Part of a small language model's weights: normalized queries and keys, 7809 steps.
MLP neurons of a small language model. Each row is named by its layer, matrix (down: output weights) and neuron, and shows model dimensions 192-319. Each number is 500 + 40 x the weight over its row's rms, rounded and kept within 0 to 999. Numbers have three digits each. A neuron's up and down rows have the sign that makes its largest values positive.
A block is one neuron, or neurons of one layer that tend to fire together. After each block is what it responds to, as a language model described it from the Wikipedia text at the highest values.

L4.down1122:435500465525416495461511461424480537485503550473541448528519551510469454476573439546485541578418461528510552502545473462502436456485553508455540530479475565466471536458578501497503529552472463550500433504497437530520519509522447512551498525521473591457523477477496552521427500561442547501484512464452511579410520560533437531506499500528451471463566461502498542572483491463490417528527
Responds to: Final word piece of a person's surname or other proper name, usually fused with a following comma, as in Merc-er, Part-ridge, Prabh-u; also closing years.

L2.down132:555469468413463446493479447449499461483503552541481519505505479484552494490510472564531514541488510489551511487411461522468455495431581520567461506647488498469514484410531443501529509485433474543574520401456488518520454556552440462470540489504488420430449457525464488530488499482525513558489514503520497488548553488524506505483563480512445498521505481543514493478553535539524459609566
L2.down264:460487546543479538448516556515493526520498468544436522490410464504501434454495537515533576477498432529514473461484503420519569439509478437530550473491492548550573507442484542467516479467503512495482545465488493556501530390511513515547482488477483572526522449450505447484445541484524504531291464527461472491433574546529530553526482499560503521503515470490493485480547479536501571482496
L2.down823:580489479529447508497465480441518578548549557465429480441559486463554515491459534508472529501451524514538524571459401400469552528573565491543511617564514478531470511488553477502409522472458584550557478422527483508544517511524491481516427512431500545511536512473513413475510460570540466479546474534447477576507466448471474487490470495449453407511550527575508463445493546416538547533533
L2.down1303:514526438484520503455434518438476453432454541457517538484494495492480576456436532507431557486492425444489451424497458501488554494563502470493414523503456497527475531439519524489491483456532439500462576478456582435559524551479473508550487451434497534510526517507462484532532466499447455585547461429481492528419513477581469452522516507511458494499488493535504522544458472467459524509482
Responds to: Words that open a subordinate or relative clause, such as when, that, where, until, if, what, how, especially at sentence starts; occasionally mid-word fragments.

L5.down373:489488460448513564487530554514481522501554545468500493521580572506442486453508458513530524510416534508472458493546502643450500543494442538458481477398573528538465541500524472536468508484473496498523494517519470501555505468501488511369488497545561468536483482494488447467476471458539486551511526483539553405501476527496444454509454483495537486548558456479463521492504569500488520533479
L5.down637:531532470533490519469517472510551505514506454531484535510516428496520510469460448540500434513519460452532490461429551526492506539499475507475438428553509528512541569528497427558470577508507498496535509478482495549482466484505504513505492571565509535559567540562531459412477575424481510509483488465466456579474510523525479545548470530497528519547515485442508436488542556451529447532497
L5.down646:545540496458488485460493542554427516427502503469475468532489498540517547522519525569543476557464494444448450495556457419413522486465485567561504511492427405518523515548479518540470538564442457534508504482442520437446529526574458478493450532512453472524430583519467451577546460542532472496541448573454491491501595513520504446469491514516545502451516540581531474492548468558518435467507
L5.down653:476530541450505493456493440482522439520558588503517485485462529531541504544501530548571484458498536528523516465500508540507444454502505563546525490492514419484477517462505541484495520522485513559533553516512454496517488454520498510539496493431524539571531566459480537422507528469540481504447437439502507502445484498436588541443505490478521475499474498459482507486470487511512527491522
L5.down725:553502405517485454521425518500527565533464537451498545490473512515473526584504421448565523552538549478451486535526456554534405490504540536483474520476542562490533514551482450429414548473544577524499483503551603527446424489509515504515497483505473454426510500510535468438515505515584458497360516625475474506428506556573461498522457542531501488451545481468530484464565492481510496455477
L5.down938:551536447469467472566491540482526489537531516473443595537460563484492453518533555504517468515520497515509417581504535533594515389501498483525507478550484464520499447452532487461549454556550509464479511512534409559520489464483518478504472497498539449452434543571423522565571447440504426488446501448418530487464579482466516508513534512469470479482510482480456542445530499454569492514503
L5.down970:536521482436517542491514450531577513546538578497443393495514480503514547505470522458529475504454467553435516503466574474527507486484540486511524487499483458532448531537477427519505465568515448537567517496419469466419538495405522476533478546457563522515524523561492483515482527514555563424622560517466567437493538486493517455435551551459453507596521468480483478516497501477482469528418
L5.down1250:490533522467507469491553412483485477507550494525565456471555561528421441568482495537436546463532524515558548506410497566524563509565557506523453434434455434516491516431557464508511468523442451508468509528498512608493561489546461511568450542482508499533531544496511492501538494467511474460357521472496483590498543513510436543509455480523464497551400522477470500522466589523509442450471
L5.down1387:577485466454508579559511553468536483479584547504426553544485484508485511592505528468490458533484613518513552533480445498490556500500485525524536578448523474496446504553518495545503518472504509460503528495512473454540504550512485540500463458464586543470505515465427512523563452537409462496647570500435529477532449484473482546522493526468504514484548454543543507549470485474402491526473
L5.down1509:474457478558459500501525429495478462515512467465557555507506590541519549474535529521501503486396499552523474470461498567532499546525547520518537499525478508468497494474498469544515501486484525454551500480521439437508491461528426592512500575464498565473451425552493496496452479489446522613477513463537500530461491511482580452487508500499467484506514496474559536523505509532539531511488
L5.down1596:469480478530478540411432485439509524529624545532427625543469552511432497487558504562571513563526497479505433428535419614477426544479506464448530520466460529521597514559480554514491506486463485504486483540481522481548524522531618515492471472527491559533511440498486532472559494488482481529564483500488451509434493469502496546441490518476545490457531530445526436453532487541438426518489
L5.down1669:505545496532505522523453483500415526484576494488472442414434460510458469535516451458512524486487473487487472519455513468530458456577537458561484454576379502522467452488565448477510427531507489421467538493470556533451513459520492452504544581498525462520535514401523511510482472555449479505506475453486525507508523529571446509452514538530450513479434457474494499511449572537608567441541
L5.down1706:476576477545476445469514473450502497518473558480507563443541403534506436489408556458489532470487539498454442532545512493529455510510453446425480621477513520494485523450437459447442445427480484536480525473518461562461552521525497505473482439447460416496443472458433531480485497538476566443611522434449616485564490525487513471453584473489541455618483522495527529516501453512510510482520
L5.down1732:467485439514523492448572455489500467461497473504491493449537551503472438517508519574549519538509416493420464524539444554462441511482568457486549477489486419460478526501470477532543505468517538435493611466493492511504546478503493418437532515457533504510491479442499464498471510505465530387573515478419561556549497499455469493459542475486474457553542505456454510472485506570527516403562
L5.down1885:512555471500569544443486542487525489525399534505516506402485419490481521495527518503487387512505491489524464544531475574419504463415473589513546498497454524549498542570584530533529529531499545532446510451470533470487495454557545545534586490451543500584497540458486501511490500495456450458540504520596459538578532476483465480564517499572511480449556544505496540450534462437501462496484
L5.down2070:587531455515513499474481473460452498547544535478500430532478451482459517469517512464494515525460588548559457482424527508460477455505517503533403535473531471496412559505540445542552620538497491535568452331499479478496499500508505564565485510477506463489518508560580463526530518513549481547610472518473507511455500529519490570401516519457507569488553465478498465559574439537471557551442
Responds to: Words that open a subordinate clause or title phrase, mostly wh-words, that, when and there, e.g. where, which, Home Is Where.

L4.down595:452511483481526417568468459476454491467593583536481457513509510515515543500559587513501510547516490539536550485529485441382543483517529507499458461403542509480495483459467434534513519493536502464531461478430527550545512438499586571544488543463531467533482468658447519446502560472435433493478521481453490505499561472558462480400458539547473525430544537530497495563525536537469425525533
Responds to: Relative and subordinating words opening a clause (who, which, when, if), often inside song or episode titles, plus the pipe after Pld or GP in standings tables.

L4.down1866:528504539509483495525551470442473531498492564582522566542508479532479519491498542419455527524509572492527472471467495536492504436523450437488542459567470510522511534553509543535414555501613526495467510474404468624477474484582503467482491490527488460518467446454455562545473515461492561507571587479480504397505488497511461543562495548449483534486446521476505453458509520509536476479492
Responds to: Punctuation opening a new inserted segment right after a completed phrase: opening quotes, parentheses, em dashes, and table cell bars, e.g. —or fairness—, renamed 'Akforce', Ploug (plough).

L5.down522:545468439482470599568456458525515528541542540543508465507536499519573540497462443535483515481523502489486486462528564608553457462443462507400525509447515514499522463558544499562458597554490535460471505525489510527442545476545503498491484446510511531436442525510490498475505552513514495519520505543471591412503413550463495481529437560477471508421541554555507465500535549523513581557411
L5.down603:544469514531501518466412457519524481488521518477521516501509546564537553517467532494524500454441456536426455505516514545496492528475521540499471489505507513535420487524547559506536476512538563528476522509517487549491446606491508480528492450608482498459516516449516501555523547429501520508513504531452455472490488477456497508522529464487519489508486442503480538444552542495475510426455
L5.down611:443515506479475491441519524544546568532524567501511552526471470403543532462552527459455493495461430480517497510475507491489513465571517559467434473502486483491514541446598539521457437605501567532523570477505462560514504521571441486495492517552508559484508490476500549504475484540523515482599466505524497516530559524456468497505518462512481481491496495501462457500479507468559525464508
L5.down777:458555531563532446458431465443542492507471518514479493465451531468505514467537471513493534473494397512488536462539498661502494534503490467506517503526432481476501525480508492496446501515503460491543485474465453560534493486598453492518558442475468529520485484576480477460508495480513458453486425498538509496476389491508466473504519455519513463516502537426537575516506489554530577484515
L5.down891:444519510513490486550484507533524507483503541489503499435555483448542560499453428459471473605473456478479506455477557502497513461539476469502511516522512463440487501499455521526390464497548489572441496556493511543536433512378382465524518503528506507552532516475549534536500481507580555568524494463519493461485566513470514509515461459562525481420525525483575514465473554465544515417527
L5.down942:470457467493446506558541486517465504435540543507537491482499535496504501502529471454469497483577471455572418454531522566412479516544548444539487467446441525574514514522556514453453528557456500542500502553461543491504473472441413528508481519461479520434499528519503539502544451466533494561458532433539433452463398530523503500491527477573495501461532471388520451552520493535441519530479
L5.down1196:476483593519496515521464455527474508484609589551478523503529545480489523557518420451474581524524490500481454499493563401466449454450487476436469523553421543532448457486583519532491575477529498554498490476479514505472492532459492546487529487517436501417453521512533582476478522506534485506667508430456603537476464459521495475495464485484464512528574514482553464503516495497576467462541
L5.down1247:534444420526485479545488542540443519514537508552472463596515562461534475557495510449529475519528475480477438464557561575508495471487495463497419505510546481596481508525518469564527454488484501522506534507509512519451456496420512552543560474469460514526485552574496450495510511508514519531362564516517485540504416499472378409477493587557457446460441508416499485496559517553515482581488
L5.down1251:517490535515496556551515517463518507477559469454495533476442529504518487416480557534452477527528455523537549444495503558466554530497523543572462464521460439491474533533514545602496498473504507523475531524402532445567485422459400567575507573501482447498527472500544581514452506432488460513488483469578417475537500532459536450513559508525525461464476459497470520517582428523469548496441
L5.down1252:496414550529510489508517513510538572465581534584462488486553513483509513545546528499490499468527455500491518450480556623462459474466525517488497491457500475512587455486509505449502494471541572474519456548491568521494475514497549518566437544519486533472505461451533561424531447555558449507468505472477465550412493473552422619499474467548488468454481475459547482495470488536512530495552
L5.down1314:463528523506519439500551453499528470468475473517463488505532463485531451480526530489493493540544462392602467447550601546499536553530521455474483591489523508525509479475537558514427458479493494490535527495491460544524502494528480445499475474525497434526447587561476525552563490520496474495569574440504513457492491554526486519509589500520483468491570444513519437462536635569483488558485
L5.down1436:466495483544552454497515476522472476537445490449410510479505478413537549558486483438515490467546480431404399527443514505508467473506550547509485459568501522469592446545576549531566454515517542571526523544461451539487506459442537449444470538499528442472490532490545534519449460464483506495364487469466466490539500449474556492457447522544498454548483507430515552496496507483486463486406
L5.down1519:519476467549475501506521510504491460560511471477457533474522536500515486513481510522477441544505493563494486539544568561511549542428572474513514543436579566493417536517522555450567583433452552472505552494512443473511511520468552469489516548511506528483451548411596475450528490501594477474451489441511461515536453494459506522527540539520475492525511534557519535550467550490447481482473
L5.down1602:574460519520547505473503487511483488554521484487521474462432483479482453500448541535507509505472454548522514530535499480538531493552505596465396458535457518472500492454532461483457489467514563476530534469496545465496450504484510558512506549480528509505507454508465468408548484488439477488625486456469540470550456508476563446515445450491499515557539475481484527487511535483493459526473
L5.down1734:533470443496482463490487472547453500439557528480481510482496485498564533403487493535496623482587472573502502522546503477473490475513428493463526523565458513463438534582451383475500411518536550507488443499485499497468461536576447523449583492500506560547463465429473475420499476502494616510467558522511434516496515496452474400464535443480501463570467463524522545504454524489513479459503
L5.down2056:516567515402462547499496544487493559505446516435457526501495514537521475533479512492457471513461484481522504569549491569453530487529527482477513513467479495542479462500436532554512480418472520461475650444511482479483500522503508472557511535469489545466461523481498513539525471501493554496476434531545552468583464563461460601559550494480547488569492566440484528501523568505561520516503
Responds to: Opening punctuation that begins an embedded phrase, mostly quotation marks after "described it as" or "said" (as "deadly earnest"), also parentheses and hyphens inside words or numbers.

L2.down1298:509442497488536513513486560541505435549525459523461452559536472471519473460528522497444483527495519536505555519492527417548445499492501584494470485524399471527524453571538578511440530432527475497493480488543539523469556527451463570527501472502454463463500492527479533443503446514523460510444502467461602533491488467506484533498464538444448472472530493492509472542454495449505495506542
L2.down1742:453553461544497489460561491586559559454515506524533560510543525542545543513561474459489516556580487471472523508526531444571485532441527507563499503501435569462568459487437495491444567502517593472545520437465471537484467460488436500489520501565426483550470485549548515422561437642481504408756554476521480568462540494492475483455524452561511472508519487520483502568510510522488440510417
L2.down1965:498541524493502492508482559504543549504571505568515525502451540438530475452609488503519500498479504473509508476548458520482506540541500479511456448450499489522519485499545513469495482548503543506480562444486546505482528446482445462494518521544482553510580546500475561485482473515484522496508545506557568497540529469510546488515516471487539483462539479526496443481358514482593515511551
L2.down2109:539591542459518485478503533537528516524535498529485500510424579489497499483545475515531490557485498500530547406573424585489458524533432405549427428438477471447460551496508570471509531531511557492457530451490517476494543493483453465512533540543507497507573528490479594455520464560513538512590549463539560503509509497472513521529526384446502522503521490515531464498431502496545524486501
Responds to: Hyphens and dashes inside compounds, number ranges and code numbers, as in ISBN 978-1-908, Centre-forward, 1952-53; also mid-word pieces of names.

L2.down120:452521489498430524417497506487517456536555475521482439474512555443495506556423478487474455452424443530537491432543511417496508490520585439476524529471474504467559510464527527477534558507532507469487522477516556495518480484503554498475490553563611537495498473478488441499460476475491512505322496471452456496535587580621569528470498489526523517528467436494539487509502493515519540499471
L2.down1165:473475488437468585471397547468461459532542548541438492507479530501542488501497592570530506454441526550487503449499532396406514462475498469518514440519497539504510487432510473431458510520486441485482491488490508560548467482455499496500531435531560569466500483501452439522478484471467577520319443453477463469400550476527549575465440531482466503485472517463542496462539436518465481485548
L2.down1955:595529472531490525517547458519503511449441533522449481513463553500528496475486499465527533550519466564453462494449540460499523538486481469535485491547550474456557465518490474494505505475550501538412544474526486454511556546490472502458482498538505463506581403502450478494434431504528489479464509492491479543472502553450484452546488512438558509505556445527574511490533496510616547395510
L2.down2136:494445532446501537525509472483506551495439577454500484516532511507503503459566487460493534488566493503480505490566468381464460523495465512467531557488472490528525416492471503508521525480502533521480463491515482527480489482550497498480537490605496483481532487475519396470506496496518484506470523516460497591480513451504445484555497518541613536499531487430475475547560458544523482488519
Responds to: Fires on the last word piece of a sentence-opening subordinate or prepositional phrase, often with its comma, before the main clause: "While studying at Durham University," "After Indra's intervention," "Before entering Parliament,".

L2.down224:477500473520515489536439479456424516479450528460513436491504482510557536450521496535539475551522547492531558548517530375512530484454531517469518469438559461549525551436472453452542512453406495518547591536555465477563495465497539471458476448455459470524462518498473562515483503459484433468376529486519508540496500440538543444532467529526474510525441478492513448537474516508522521496474
L2.down979:502488487472494543526466478476521560506464432553472473514524403521530425481547517528549484431504480499439500483459502414536481491554471519450501498472493461467499423520548507450497601478573511580489577472596546489562523493559541483474484518461479505508492471522518435540436537477445472608323418540510452508490470537526582485444489570494489554502508459500528477496504487481534509436498
L2.down1002:500547483513499531503484566454464490487510485483461559502634486543557574505542525533529469479471544574497502465492541552492495427465572453525564497482498414502533468510513484493479534538527489532454537488573563534570520497496525484441429459547494514507487481562502500514492536496490451443231448526454532576477527442547515546482512585475485504510498478504517540477516527529551499497458
L2.down2272:438432521521466580534449568460519501465465548485499522580516494457537458457460579533511477472487510462532502465535518416458501468501502517541516502437457493493532519513516529475527492475597493491507360478499527510504544497468563530453497496442531511518462510512485535549513555465470494411308474530431518489470539462532476478434410558552528442513508502465483478404485544497536524494523
Responds to: Line break right after a wiki heading (= Title =, ===Game 2===) or a table separator row; weaker on mid-sentence connectives like as, and, because.